Weights of a small GPT-style language model, trained from scratch on English Wikipedia.
Size: 16 layers, width 320, 15 heads of 32 (1 for keys and values), MLP 832 SwiGLU, vocabulary 4096, 20.6M parameters.
Training: a variant of Adam for these matrices, 4834 steps.
MLP neurons of a small language model. Each row is named by its layer, matrix (gate and up: input weights) and neuron, and shows model dimensions 0-159. Each number is 128 + 24 x the weight over its row's rms, rounded and kept within 0 to 255. Numbers have three digits each. A neuron's up and down rows have the sign that makes its largest values positive.
A block is one neuron, or neurons of one layer that tend to fire together. Before each block is what it responds to, as a language model described it from the Wikipedia text at the highest values.

Responds to: Prepositions and auxiliaries right after a noun or subject, such as of, for, is, was (e.g. "method of", "word for", "Mike is"), plus word-internal pieces in song titles and names.
L13.gate234:101146110098143122127140158159114148113113123164137122130129088051128154144109107094142105096161076122102083126136160103132133141128107126118157141133115160103115115157136107133124109133129155105180137107097161177143144147140152128130148145135152113162080129115132071151176120134101139130150097131154116143125138115161142145140110128111136096091141119159123111141143138182125135116141157135128085173133076113119135108134111097105105130120165148131142121098170101115137123113151157
L13.up234:108177103172114165100140135112134119146113107106117161117127144140156140105131128104144111145101150075174094099111145128125133112145129165122114121156099157093163132121141144116157116114111129127145134108088145149139153134140141109138127150167167150110108169135182106174152148123117115154116110182124107201106134155118099173158178131139153152137130146121153097134135076127124142122135103121145104090127133112141109117102161131098110124127110091158125139108108138116136114086104144
L13.gate369:106117107128126122124151130132076113102083169135131113097169103143155131111111147099114092179124136130128151129090130119133105149102141143103185162141130102156121135145136127133133131133128115149140107116105150150171090162126074198105146109124138088130107129159131107138118131147115122153161138113123095110167174096147121143133100124104161123122144111135064143107140077108130148137116145151148103135099126130117161105098099126143144119115101146082140130131108099118145135141147098
L13.up369:131120098195105144144122080133083129152099138075126142089144139155141134090117125071189110085116156129122100119121091149104107139123113165092132111144119134162160095144122142132118173120094128119120139160057152099127174105120117149147126149142113101159134135136130086154125051126122176156143111116117119108118143124143178165141160140147150132124177118126117102156142130113118136149116128117139080122141132107111129098130125130136172172113112133095131125110191118111128108129126093
L13.gate431:144108142132136126095141112162129141171115101121123170150124135152118115136130148117143131171153126158109127104143171149126107123113100149086148164138152169117153066127141171104085149121124133144126127123100072153091128130114184111111134113165138090143149141129131094176136075099124112143130124134174132097136108130150176178149135171098138101085127083098125145114156103126110158154153123113157133106134126126140134145103165115156124166078095134137164140139107140129138115149163136
L13.up431:122128124141120133118134123163137172109170134122102151079182110143108054118155145121143146121142139122167109067108100106123127133127127137104138119158128134099142128109129120119080120122129129100189126108142167101115127128121131161132124129159122131158144133134105097172114118150130139139138147167103126182142155147147116147169123137110155155097119118157145127117130136120080154124131152107128148123139100156083113131151118136104129094119140101108111125139114102113147135114108124
L13.gate481:108142150154118124134145161096140160126146124146100127180133131131146071110114111125117143113126113111133103118149098139183151141113121184119089110136138104095167110138124120161130119153151174147131112124079122160143096118099170159153145129135109165121109145117159115120117164081112085164134137093122085126131119110110124106165100112112131103095146116179138144108140108131138127090123157141128112130108155145104148120107097100098123163113096171143074111120128187111147089130137098
L13.up481:142151098102156119178085123133103179148137130159145102119133132190133176123143136098124146100148128180127141147120137176094118137072132177123120113158176121136114122177116125152101105160156129127119120162114142074122140163152147116085110123136142116137131109141088141115106143137106128130056160112121087112095140112143086108126092123109147184118097133137123089122134106087145152135110127102160133095140114156130128155162119181143132122098134092138112123118148121108110144139178123
L13.gate506:106125125128133162114085120131126100081132078142114116147147132159157108145118139139155155149096174128149170143169108122094160150104138131111149168150141170145137144127089173172126163154134121117152137132137145104122153124125166142150157111142130135114140158153104144142157106134089171152131166150127141119154140112108096109128115165127115106133129174096149100162142128134110161140124098142156103138101071130140127134147136125134158176141099072160085131147156166147112117158111158
L13.up506:143113096158122145129155111164143145107180109136122162105137088168130113125125139120155139131167135095097152117101117105123084090142162131114156175121100160139133099125148122127121133146122113104145126158112131143154118148077156134136147102117117077131152142126175129093139125098155082175130125128143118115104132144130125096116113133137161125098132091133106129132156110149129076115107138081102131142099107122085139098101145142179111110090083131157097123140142109123079092112125127
L13.gate632:134153157169084126147150146168137143110150117140170100134132110132131142139104156099114104120118120123161138150134121117122116109064100135129115138138175125133111115127100159126128088114157111128127115063132111093149112167155094134129122134153093116141141098164157078140176154093111133140155159147149114138108170135140128159141097156107104097100089095162110080131108154124143105164113151120145115141157110106133132138133140117123141104136090146113088159118132115086152163197158118
L13.up632:093133150146110113094127147141105118125099108114148139127122113114114105174110164096125145179129168100179103163071141100070167107114139146085119159140127118155174153127100151161143142131128159180113166104063132156085109154135141148154159142126085139095140124150155122111166154138078159164108104110151096119104129145124125133122152144102130123108111108159093084139173104121111137131100124142135118105138095135117129141129160115137119125138133117143148153136093151122125157142210153
L13.gate636:127158130130105111146163143125096108165144139151144135103179131127091112117150158108130096083161168140189122078117122165117127145074071154106103135125111152123155095149112117118123094121159131143106117133115136114127153093153111144145143144115124125176159096128104093146131109113101156136081180128154136130118159142121125155117083123132114100128177125114106136133138116113101104146118140165143144138125122148119130139138126114123086123113177156088172115118090118126121149133178133
L13.up636:173156123119152126121155123115140126138122139112128169118183121082136065089077120145122110171105119119132138096107141138086145117105148135133131116121110152096147126128098131134090146118126106178120145135110059174091113140147126120144143140152151111136166133131122129165145072140105130146102115124108132112131126127167132131119134129155145112094154126155113093125148090156115131117135117159159140097118098128130137121122153122119143109138125125131182114088112105139122164142140165
L13.gate678:166147136133088131151137152133122121100112121170117156143143134131114118141154141102134140178089175119168073111100165144116144140134157156098159153132129146153109140154122142145127092127138154094147142126119164110121128089148108139083137126143131116176097139150132086130105086092121143132128110124150117180108156156132098131168176144069117119111156120115157093133135153155155154092098123133130071115164156132111166099160099110126120169143098113126128157113102113140122092140142079
L13.up678:125113120142161179075159138099150136112149119125124085097202156150101142127152082130165097130106149119156135142133166103154148112124159188122166105140155129132170132135145100157141100110166107110143133123118111127184081103141117145140101104119112120153138133133126124111138131159101136142170139114117131126098143144130115147127101149122132098163147150108149171130098122130110164121106148077142097108138147136109128098121108144137147122116137156128119127081121152090148116104125135

Responds to: The word piece right after a capital initial such as J, G or R, inside proper names, often in tables and credits: J-ay, G-aw, Zü-rich.
L4.gate48:110179106122093160155062168111108116106074095112152129152127157158123146161134125112145098068122160155145141149097100141077096131138106143106107176125120137108112138115098163150172155079106142155126129117155111144108110130115114109170159146129117136120162136117123124137104095150123145080148125143106139167145116134136131144146156155156126120160106188144100181117108153135149094109147132155092129135117151118143104148128109160160092167167156116148125076095189123108145139140114156
L4.up48:124088145138129141095108139138086103088134186131093172125125140115137139157161144104108123148135144117146093085137140118126111133136154165126080158109107135114153115133140127173098168149081122115123110081137126147108143096135112108108145137136145121176134103171161127198127144147108138108146108105134112139150106089162118111136106113117149165150132173151146107092131142098112085101097105074112141148147132079115135142138106152123128123099159058099125128118131096114068130140096142
L4.gate768:114103120188129151095121179115106096139092113139186114138130143182131096142126116119153123115133156086111096125147084155105104127140137127120152167155193136148110147120129155171119149167105110120112078132095148129144165157153109123099169141071116157071136112144113122080114144105101141135112122119107128144124173161109071108140129129122108177105150157154190105135135148107157089071142102116112129105130106100135141111107074119132119145158148124180162091089134116132145114146137177
L4.up768:129169106120139141153114138117142130136127188085147148093108178102146103147129141106125129104143099122131116115126055166101130112134121147126127137102114098111124142130133111138149143125130143107138050113122110095111151160126062085104145148107144149121151104100080133163134076137146109088116157114144144084132108142149124162104120144156140072130130175144165145117086151139107101143125091115149150129117146130133119141118115117121127127143159060101105106148127076127091104121123132

Responds to: Fires on tokens that refer back to something just named: relative "which"/"that", and nouns or word-ends like climate, turn, era, system, time.
L13.gate116:125144116128150163142123097128154119088121134168093175146117137113156094128147143163102112100137144136125151162111113127142138109128110142166093113118157121123118169114137120122132114133187157151108164118162143104137100139154103166115133108117170153148095137130118106114121149144097120113147118110108119108141102128144131096102147176114123107128124158127151092143149162100139154140121126125135150102104168171126094083095105106099123087142140120108140150125120107105117114106103124
L13.up116:087139111129172128103123141092130127167185128146100128136138146140152131105156142108142106094108124147166084171150148166136166156132153170181133110111140120109115098123142116139157151143149130171143141131127118136115119144123095172165142144104137137127131129133146134086110146113115115129096099112098137149103106106126112140135126113119164099156120155121134134133117166097120106111124085104183144128103135166103134078138120156115118131096144116160099140122100155121093110130144121
L13.gate138:120108104135140157104092142133135079170118091121128119124119134147172119139127081164154127117142116118135128124138076125091133080156139127114127138106096167144155169142135134129095129135145148125150169180083166162122124117116146137109125156151160125054091115163139149124135166123124122155185136149110144138072119138143110118119128116156118104102150166088134103104164146077125126115119117131107149126143136184171130128134150152128142123072101174168114116118126122111152133129121148
L13.up138:123185110108187158165141135111130141114162108081098156096121148089128128145164102137151132116116117083141054177167107082114138141148138118127106112156120170138134147124178127153110148138136110101120128166150092142100093130120128125138125092128141109111101137112122188131106149117116119177119130085073101150154138167125116150118119118171120136153101144097146097118119143120122133138118121137128176125135135145103107133143179134078107161128096102120118146167164065138166143091100086
L13.gate153:178165134101136082091159108087167106159052152126094176106109106100140123122161147112119115123133122134106095146137131141146135166107097125131133120157190124149150124146145125149122134143132138162112105083157111156103116122127152142101176139116160097119157113181105085119172163126108088130135115132120153130148143158129110109112127136105114121119157117126158131149103120100132102138120094147111142151094100112089172108126108141088182159163082144107127108166137157093131136131135111
L13.up153:124133089119079156106144171118111158154104105163093082152156091118149127126114117120130091147096122128144101210152159114120115147088170154124169103143175187121155157149189108140139085162143128109094124110111165128104095125133135143152160126150140113124111149112125121134132146117104137144137110156130136145108138117192093089143112163111111101157125158168157093083174137104128129121078137120147147144118116109100144142132106132123135106154151104139121159093145156140171128079113149
L13.gate291:114112152136103144135106150165140115145123077126120096140142143102089142131143134136159108163151125123125096149123171132154122171155125106132123158136137108127149127134134116121157123131163123156104169129143160239099121134114180158103150101132162126085119078105121149088165137138133135109158101118109104115146072116124086123111195120099135095126168156144152130143090147134150104086126116157116152110110153143187133124074111113132130145120103097148143137132140120103110171144133102
L13.up291:154102089182109141145148084110134115109079116119081137113121142141110086120149141134153103171142108120126138113147091149130129125130159111106146099126088112177126155119121162136152116147126143155160086162131142126112165117108104175115132128131178124149135113103141072122124122122126108156120100141058126165128144113127127105108124143159162117116156124119124134124083142167054142116115092133163127106134109154146151109102107136102104162117128147084103151103181108112136135094128090
L13.gate384:103129131096100131118100148099106102179131109128104134099160129120130094143140077136125098095151124099139129157117128104168059101157120155173127151127134143132133117124114176128145166133146146153109128173113175189121118115155172102116171144102117114095105133147147130077138137101124138133153090104088116128144072114142126131135123123158124088110115131087119151142126135090120151068139071148106171135146145127193140123140125131122153110089123157157133168108141091095114143110096141
L13.up384:110136108119118163145104135095117117172126113150103146100136105114117096142130109118168127099133121109091148134104130118135091097162131137188155123097130141128152121154144179142143110111162123140089114165122170146133097084098138096132147153125122116125092156139138118098173140146142148135114090108084151104155064140147124143142100156160135107146114136094138153122160116085112119118115090135124165115109150161175152145156149120121133100148164174133149177103160100098140167112103121
L13.gate389:102139103127084108105153153122149118080148094173179176134138108172079111109143108118112144158149149139121095122104144129140108118152103122136120140148156155108158120146132104134121092154114149155114180128086139159197131095143156139179127117143179118108107101118132157094155168107123140127131104143126124120102154161141124139129134142136117109115160096162117129126169112118114121121120105139156178112141107151104150129120135082145152093104136106147147150127089142120126159142144137
L13.up389:092113156112125159078143113119129147159090091132131133131106131158131135146158141113167121134142153130119109105135105189107072097127088153128141104159097114128083129152145151107161120107120177125119131155143138148145119110108169111121178166104162129157105156154130118088143112140150148140140146119139133141115154160134113124126083151187128077130177182137160131119135129152132116149075120110119108118146107121127129105152136119103147105115128157114125123132103149118085146134127107
L13.gate573:147112095151151127080176140139140171134148083179108123122141127140116078140150121156125140170095114129153137173139169128143122109131085148152117127194116139163140129095125103111161171121129129104178120137169132165146140129155177133141162134144112143080073113159120150124107144151101172140148148102085137094121111145098136055157121121133109124084152099132155149121163103126116166125131084109131113118104098168136154118150138129147159161107149157139127130117123130120121142092132131
L13.up573:158169120147119086140105101119161095109167121134151142121171136110099117161159157100114160152115140169133122148093122118158142160098092104110123109102119151118117189127120112110120068151111067185110119108143139108140116117128117110113094119118145110120125094092088140141120143069144114106108117120102154107159146136118139111119103101123114120101127117099094092116135095091102104151148091142104141110083095139118145154154137145156110087123117119118149075104132088119158119074140143
L13.gate804:109162133118115102112126086120160075125077108130134123134115174134138101151135127105121122151139101090109156094082130185111097175150087161136151079138117096137113129096116159092158124142125142106144135101150119190128140087154113122169089131145137143179117133135099108152132122151122145146119112105080089074175102142128103146134084085130118121087167131112108139129115116103128120112068102136113096146130155116149108148088134108124110101168098121091176133135099148169109123125153131
L13.up804:121145125119070076092150143111149113108137100154127080115121136118155120123154146151122142139130120170157132106159151143153077146119112076120080096124146121096125165121099130108109106145115149129147150150163164148158131112121131130118130136119144134117137087124120135089182112092147158152179132170149088141142142154134160163112125081100130099121114147146088144101086124135121120147116136157141108120112108163124160119165160075092100081123118101167113132115130127074146084108107151

Responds to: Fires on the first piece or period right after a capital initial inside names and terms, as in "C. bondi", "Bomans", "www.", "Mandarin", "Bahia".
L6.gate79:099139148150145133115136090129110140173128107148135151153124119149165142118144118124171127099127122111132097127096091091138086149098162117124151139155115133130163170121131137165130169150122119132144170169130093150132132136161143110138128123097125100104138097123134122116141130126150136167137109112116103142119126107132088103118103146152171139075106112111145104142160139140145136135171140162106137134138125123153125132134109087140127143106126121101080121145108115151117112096157106
L6.up79:067087132129135140086154141180141123132096095147099146167122077158158119118142158155119123117098116086127145117150168080107118134112092126116134166131133135127140175129135131144121175126110118130152107122108125151159115149127153091129156131075157123156106129130079136116160138140121163155111088114114092139085134127166082124110132135127142134103112127102177084129134104138146144116148128133100133138154088084156121104129129157094117145095152121072111132168167181134087124095125095
L6.gate205:137171125125127127193134147159129116178138100158172147127123141094154142105131126086167154064097112102140117120119106143137116119123151179122135162098086153144112144124112161146133160136101143136120107133095108155094111155126098084098135143095145117151137120104092112148084067109145131140115143098147146101091148115109133092156094143155159153149138178120116112151176165154142140126158115103131101146163120140144116105160091158130119129112118154116111118106145156144090135133117099
L6.up205:107100138137128134151099132177170130112148129124155106142124140118127112120142150107122154121121095143155147092141126119143156127148148153121119128120118163129075113160092144107107145157105134117139100131117096152109121145155120098126176143104124108154195128129147148094149084103171101135147125127157117109106161142170133103162110135140136155129094167115082100182180131107177125166153103096125093141200112129114126123155146147143142137135123159105117116128145159124118131144155135
L6.gate234:126124136069143138111166158177101137115107109158132138151130142151134159156146137124135111135087106115141172142098175136106104126095147111107144186120136112157095166108124124110096137140130107142138176155116111130106110161146106150140121114128114132136078134145099136070145121080092145153116105101115118127162152142124154078145128107111188128141136139153098139130155147161106105163141123134146157092149127118145149148160122136118159115095155133098142143147131113149059113097109109
L6.up234:130111146101135166121121156161112111169181159098114142147149105119127149152120116163102112125077135125079142105117154100081121104147109124109118131120106109134113181156104100087148141137119125119150145108126095141120129116143103110128100135127106173168102098104118161099125137152122180149135135119134139131129147147107088093054123127145153142137108098106113126152182139140114096151123111134112150132163129136109151110112131119126103161066175150104122122146115130122097129117110124
L6.gate430:153138148135126101129082138126145121141093103143185129145110176159136119118130137092119164131114126163139153171085129120122094144124145116151144105131112131159099138080090122130154151194150114123067179119130109116124097133164163105151153117128073098104106098165090140133147145133117151111097098104124116122132138089081132117146108125107162129140108088120085092145142161110168143091117114136141133146157106100134160130138122119138154126136129161146141119127133122133119087105115162
L6.up430:130139124107167101161135160165119151149107113160086154107152126113130152126115114128140166116113124131173141130146097110104140116085136107127122096112113149146088139149149174135100179156110120143110116110126158149158112138143127140099191140110154212151086135129122151144177117125112106134134093141114138117109131113122099142139152107101166095130137139090131113158162110152096138178123126098137132116123132140122168089128136101115106132144161138109158146158104170141081121116124138

Responds to: Generic head nouns after "the" naming the entity an article is about, such as the film, the company, the city, the club.
L4.gate58:098133061124148148078149138113099111102120130115093130126138094160138126153132133094158112162138120130136142150195143172115144120103123163131166085163150132109172121129158148144104111131158152154094113127105188151149122126145108134151117107159142117132109164156128124138133124155121100150113096122109124123128097130135146128126138084121096129142138176117154063103158118091120149103104142164153105118095153123131157149162107125092129134152127139095107134121157127158142155084127067
L4.up58:152118124103150125140138144083119131153057126093110154127123112162151105166134134104120134088116086148164163136140177181101140108158148157135137120110110147128131135140135151130141152129118173117112132136142142152151118117158125138187133105118140131122145107116128110134161131154130144112100118115103111131110108122143138155100129114153108114141170140116108164081115149126095129090112148151136129149132142122179170172108126094103147127166172138109122103147142122161176102108128122
L4.gate592:113106136146127054086154118146112138166114114152106168120167111110132107143139109148128121152129125100117103143116175143139110152122105126153152111115104138146128148139141122139102135190128144191158153122103130159144114132140156076144124122098137118113127136166089144117133144118140114155116113089135136125095145160131126041141065083111105095127120148107106072150172116101141115120115126106130101154129105129107183115129127129097179089097148168095114159162157136118133151130128109
L4.up592:109067095111117108107172122126134153128109153118139135121134124114121108109131144124114117137104105113112141132129168133125116144118126144138151117131134130070085116136104102142111109150114125117152125185148160150168107083091120123178139155158138131113160155145128142125147148141144132134117098137132126115099135134142149089155113107118088089139132143141149099130158100146185095125090134123131102128115150106104186151111146126109165145123112157117132175137134149149156128154107139

Responds to: Commas closing a sentence-opening adverbial phrase, often of time or circumstance (During the war, By the 1980s, In July 2010), before the main clause; weaker on who, has, which.
L6.gate117:135120094149097169117128107114135130172145110166116114123099117141124143163116139121140112161139108086144117153100170124185100111174131166123131128105176129155140136123100132152142142118147159160112160136116154123068109134112109108131158129125091106173140146163163111081098134080149172152130126126107111120131112124167105188113109080115125099092108116076129110128141137156144141096112142125122146121168130152166152121121117132126137100137135161100103152120158103130110112094127108
L6.up117:122148086115138166095106135140106109139100114145145090109189077138128124100142110119165118103130136113143116125158151140132109126109161138159137174125162139122149121133105152144109142131158107125114101162143145110115103067156110137133136094117113126123105108070160101104107129148142104142116130133098128138153114140131094112124127125152138113120131146088114106126135064093146102120089113140135163115090184114101141130098106149128130140113134161162107155085170072136159142125164148
L6.gate618:091173122145150097115145104100153149136135134107098108082150125129168097122152134122135111152112111121169107185144151147118154114140138091139115112153170182151146157117103129116112147134143119150154126091116137141104146100115150125147130080115115147105130118135131134108150142105143182152127083125099083135141112156119124136144118096128135112143180106101126163123098123096107140129136132094142104143145163135152143150129154072091125148110121158139144119075158119112160143047131165
L6.up618:079186091102159148088136118177143111129123095134151116136160109165101092140142125102163150150125107101159113098143113139117136112127172174127169130113179108115114120131124148117130095154159154165127155130157126150115114082116084128114119114119091155109107135132157141115167140102116099105094132148129149135139102121133107124133129137130102060174145085082102061119134150121125105149120124165134145132124171153122168141134119141091083090144136154128121135132120079149103158086144145
L6.gate649:126131118122116136077125132142101130136097108146174104151178117180123098145102084087169126122107173136135089155101115091104137148114163138093137118147109100139157122126114122111178132117140141157117117138151142185116133122138165161165112120095095156093130118116148114122155123135149132105122134111095095176128048135139137152152189173090101090125120109090152154143103102151119132109134119139144150100146143122130105131139106126131140153127110174139143139127136099161155153096155154
L6.up649:123124118164131136126125133159164134104105103135128093141181110140128122128140118100152151123120152164147100138137126113164118143124147115095089078137111097130127110138116098096193108112170133124150079130183132138138157103134135130161072113106138135118113079107130146135146115094155160113105132135134080124135107127109139136117151136116113090127124084109155126142092129139123150145137181167165115090143153138102100116101159117111120132138140155132123138119101144142164174088135145
L6.gate735:103136103119125090119128168099132100128143147096083140131155091194185117187137141125180139119128128138133089144146120150117100119111150137118157113106147133134156096122119141134182099098181163168129161107130126148129102095098125139088158128090124143100080149159140118095097153141142079134111114117136175148136106092157115135090102114147134072124116127106138124113097139111093157140112141151147126138110145131142145111138103108093123116148101143116097125130153116147114121106156100
L6.up735:127155136144081099141160130129167107135118122151120152088157155163120118145112107118150149144178072164126111123160171147177108103120135126111134099120115142128116136123042117098147143104132131135107132132141114132106145117131164087131146124123168126087123106140121150151116111073136138140148105142128156131120102152135165122123111106161110118077174086123091110143111127138119095165110148145120105121151102118148119167131184108098131089102121105149158137116146083079141141098127108

Responds to: Forms of the verb be (is, are, was, were) right after a subject noun or pronoun, often starting passives, as in "defects are tracked", "which were melted".
L6.gate249:101181128173126174046139149122131159138142102156154110104173176161112172133167098103165120157121185103154109077122126134120126141152147180126109099143149158136138128122077139156157145163150112132137129119111128152140090132071121163122123126106098132072118117108098081114126126124121154103101159106114086170137110114123110153099140124140152110116120134121133140116144107116113136128131105126138135117128116126135155157132145102129105165088159134137158118130084137110115119149144136
L6.up249:125169078127140141103187169151126137193134134156142132125128133126163162153106120113182126128161142127121141077128125148146113145164158141117078089138146104090121115125105125133170116155126129142157122128092097126170091134091118147119115156146122142143117132102097103135133116129155123143105117154108112113167105109131134148120125083101158135115080121107139117101194091162128070112114117109138138110123170145112162129118163098129114150150184132101153085112089148138110122135147141
L6.gate351:142131128135140083081125128128171173132125118143099153183102095115143087134128137095131106167131140103159122124137140105126116205147173130111130071133126162119162103117112116135151136128145156127176152101110127113126143134136120138102156102137159124113140110142132118169115168162126138147111130120109136123118124156129136132129109124138174158118104118167132106122139122113125170097124088162117066140163066126100162149139122124149187144144096124094164127149104117177148116159165130
L6.up351:136131113128143093105120105129177163158164121143130175127188102166163109123097155096155165091154126114131120134178154104166091119121171181158135086118100135113124083115085098149139117151146134126131144113101105138136125111131115122085096145166153114115144147139151124121134143132129122140110135146131131110156132133145139177096105097115138134099097114142129102114106088114108132117076123155127123132104123127085152113132152153138168119096141086100130166154108115118157132122169104
L6.gate401:144139076132108143072119143122110166138128137173129127127143136161150120153141162077150144107117142110173131101128116084115127157138160175100156127138200081137144084128144099142109150160163163145169167137106130110138092120126100174087149082124106107131148152119118085138146121100112099140098126123149097146089164130119105131126149139110129175132097133144094100148136133108138115147102161085114101131107160143075169103133123170122154119145119140127135126091121134149090084108164111
L6.up401:130101163119099125127133121160112185110127067160131117122113122126152110158107127105171144119143159119107134096158130120126120147109148116143096164147117104123125091121108121118152067130113106119130126122123139127125093094071074146138078109120172099116144132083146147140143102108105146140148115097113127118145104141147110128087103144116072149133131138157147095095116118154100083135129123104175127132136089101117083146181123146083052096119127157128090150109091125144116124132172069
L6.gate605:094130126129146076148162131116090128110182110198132131164160160150115139120127131086147137166103136110140134145104156113122188146090140131105119156107165160160111120118130139158102141150117115137162087072115083143134098156166070138090123090139137058125140146127129098131120107097121109152152133119135135166117137147151100070143135103147101118087130177122108091097092113155076122118156144116137118133144136146104141138137116150132153162110129141126117120135098125148108087133127101
L6.up605:102132119156116153126117113111148094167136111134142105119129113171098160094116132097126105061145168160100136111107126106122067081112096130131154138142122153106088151123098129109163096120140099144122115157156141120158146148140135159124092168120143129104104210086139113141130071154167084142144154133095099127141137099140127147163136166169134137110143125117122139136090185145097125118145133111141120111133140171176151127146147088133149101165087116135159124092163149131160118105143118

Responds to: First piece of a word or preposition opening a phrase, often right after an open parenthesis, quote, hyphen or un-, as in (in Portuguese, "initial, un-avoidable.
L4.gate209:134116087116115066120133166140113193128109060153128118147140116168159136121153101122155121168097116134137085151133093108091161125121140108140129140143155154146138177148109132089129148104147106146139135156104133101120162091125147090141118086126103134106109151148155139116139133077132167148103135134138101153111129129128113143142145102149128095106169129115104101132144138087176120148085157162111082179118125123119135157147167093156120151103137145146087153122122119120115151125166137
L4.up209:170102126134151139102123148133125137091096105131083127115177103158124119129098132078101127135106121107141129138135103074087111112114136124137104112113104157125170167134095140110182139104143139132107179137113164175156137155128121111166103122101118178161096126122137114158149129129101148113127159126129134157100116097111157156118127113152107109148154111148125131116108162099144129116116136171127127153131152153117149104119120135100103111120137147100098135192127074122132186086100088
L4.gate281:137114133138109116107121134122108153141090060150158147141104158109159127170136105150108186117091161087148109116123137116093136151138146115121125158177092146156116172109104152138132148142124150153123132128136113171079133163154137144143118104128126171141128080115139140081120149099120188132149107126095137155143134108116041159139135130122136162095171158145130155122126137058132108124147136168125134104163082151145154121098135121145158170135148084143125144116068134105109134126113148
L4.up281:180113102123108115122145155109185144124147109138107144141167091128160135138095087092161109172133128140155110122165127147080174148111131143112133125151094155120126110152128139137137119154115156152106131114110121150115139084122093125129103105109118114158142091106127106129112119140116142145106084168093099143123129088159117096123143119105134120091133111125150201108140164146121114139146143138138136169094134124119153151142135128121121162104109107096147147124131096157124117136102090

Responds to: Word pieces early inside rare proper names split into fragments, mostly surnames and place names, such as Cal-he-iros, Th-ur-mond, St-all-one.
L13.gate60:115123141096127123115104113143084105113125092093146133162121114129148165122135112176138083129105160123134133151101123125123161090071145169101166151162115076096132102100127148117105125104106131147138150138121159136143165097158114104158105159095114114089089168112149139129152115183098148075150107111159123112165133132094137103145139125120190150126086143127125134120114144120137155125115159132110079140131110110117124137156144141141138125129109156147154113119133132115153117131141125
L13.up60:111130113127080122101096132144075134120139119170166110166127149121159120148162126111095119164086100094135124098113118167093153151097117124155130159170103134107136146130202114118115137146171136110159188120118138102134139093119130089148106113089143105128082181107128122074101177099129114114160114109151126136094139148126134119126095115106138149103132128128106111121124118098103117114117145102155130117147121139104117101162162113145124170087134171126138117126132143092133114137138130
L13.gate63:082112123096119077105133195112095122099105155170142141112108139098131130136153116084106079121142113132122148175108185109140134124127178096148131184123140114112115107123163145153149158134137128103122135143087114122126114117140147120161091104110100117122113140177117101129139120077149118129123106129123135155176104174158124141113120132085121109106123122124129069124111129131100165133146128153164110160116124144129112134140167135157165126086104126148168118107125115115102129167109093
L13.up63:083120119112125138143104173099116132101138154144110120104093134128126119129131139109078092111109117134122154164097145123151125112166130102126092163146085090094128110127162130132150138106126169093132138076124089089133139120127080134138097121149148133143149123142132118118105092118152099096112117127122138153162122166120109132085118155114119141152112120093123111120115104150154133148141124133138133133116172104119121109152146141128147142125120111098151118103070124123130118196094098
L13.gate148:104144140108105145155149173136089118186134101147150106089079100109138134121132091152143137139119155094161129112148114123096128094115125098122146167137108128129171142146123108103100146104150125149121174100129128135144171127089084105119098126121126106115099110172121146144131105131129122158121145122156114119148148146158066137135109138111101148164174123110135092147154142065109132109139175150098151169100143159145140149147081111129095140104125152118110130120120108102149126156094134
L13.up148:125100120112132088130113151100081128130126146198158112138114139139168166150167131141103112130142130106134139149111196139108103162124124071122166158114135154140138129124157125143133158109092122137155151116129150161095124087128136132143115115096134124104114156173111122090140124113137149097169115122126172113119119147147188115109153137111119132105156126103163107181163151100092130103133114127109128146151087137149153102135176126154093120132101140109156099122159139122145102117151115
L13.gate260:093103136121083138110110135078110127125111140183114119109096111087120097126101150129147124141103126127106123122114103176105118114115150115093146158127103107153141134138158127182093112134108133099159148113105143176104086179179124077109116122123129152142094144116111182189152123083163118151120109122137130065132118132138158131132117099130137122123142146141120081109151087155124151102138117119098115147149073160130129142192127160149155138138109143113093131158128106146086113124129091
L13.up260:128097130121123118135085159127087142106137139144111135122123136116095168125144143140088114127144128127157113142145165143126097119117100116153142114121092144113144136156126110139128149123159104141149134133115147117101147090149126138147132092089168145117076153110135091090113161127138092121124095139122116197131093143124140141121141152106143122096120123122114124095141119085149138143122110083147127131161186127106120130145146181080120164115143132160168116153115122086139143161161111
L13.gate329:133114163123128103132119144185132143119180117147154103117104127140134128152171136133148103120101148118181178147109151111145161101121113142144165117154102134107121147118143144127110165110110149115128159122127111134145151128119111079170124128100132104117105133134136135108119160092106109147130126123122139121162156179138079122083087086108121164094102124121111058126126141122121129093113127121122099171124118113119121136144156138153147158151112153161110088155093136100085099160163143
L13.up329:116139118123100138108136133117105173092091081120112145139057157132150133123134117113134137083138151075160127095086183140106120108127126129124132153120139116107112103113174148147143129102151142111141165125118118171103150118078130140122094170110140068104123161136132128117159102130152109125135101136135138163160125126174113152126158115104178147152144140111106085144120160105108112144113166165123152144145140132138144110149152124111134117149103122135160124139152139118137135148124036
L13.gate457:086134128072128135106114097119077169148149135156138145093104124108143152199137148141175108145172146084158090157095184119093142103090088106134135173151155149128123106146137162119093105097113124144168114114123137108136160142135125140153105102125140088110123117164096168146079105130108121177136122168109104140129170121139160117118141133119122152133113108105173127144108140128180141119117122087139151136129122143129116145143133088145180183116165111113131120131101142102087124127109080
L13.up457:141092136128116112103140147089087151102176121179098062126135134117131112088132170135106142185122095133087160127135128137125092115146152144136118182136128141139094069127151110158107148132099111109149150136120160131114137118135154139146143114108120169120113154118126142125112147083093154133123112120114143173103138159148120086134156145116107153116156118133124116138139118140106147160158105130127163140162135094107099100125127139151133117142103091162153150139151066151190141143145127
L13.gate465:117103109113126075102119145089115141170132106203123102148100158151138094146155124148116129103105108114127099128126159124134126147136140110153131181123132165126124121138181137152155145128087175150143199126121137126095132081137116096157137118124119149076169143174135097174143149126116096131145144082141148127121136160147112127160126105109126123125110144107135136134134120131149105083144109146121164104122101113149112120157168123116163149101118142126135137144106128167113148126114127
L13.up465:099083147121138132106095122130076120138089153115063172131163115128167132156157148125185109159074146100101131149098117160131117127122108069142130174119157111139133137134117094119153108118098147143094167117119179122164134109124124109103113108115119157115123155121105096151134091140116085157131131103140109124101129163142134113116148142128083157189085134136116100158130118155148128101170151125163106134156130159122160168125111119099109143116122171117116106086166152112111155081124097
L13.gate784:177124134142134134122146147111094123123143141140146120154082122162087129194138134124094086142112139110158119126092117125121147146104138096138134134130129119104146140158155133143140126110140191166172139129139143127152133107163154090119119096144170118147108117143097095168139165093144110131140122127143117169173111166126112121172158129115118155158114132128117108139157157141090139098177172121157127168145139084165105106117115141146114137137110114123149141124101122119118127153123096
L13.up784:127145134146095139118112156094120072093127131142103106131131163118116123105138135154122138136124157104101150129073144155131128107141141113117129135142120135141092089120152120120142102120124117108172133201109110072120153093154093113123089123158107136117124153123123071121165121115133123128121118106145145140131106137183140154118133122155098130151160130089109108138145084130101144109092123136132099120154131133146092082153142120119119187127115137133193163111146162086153119126133066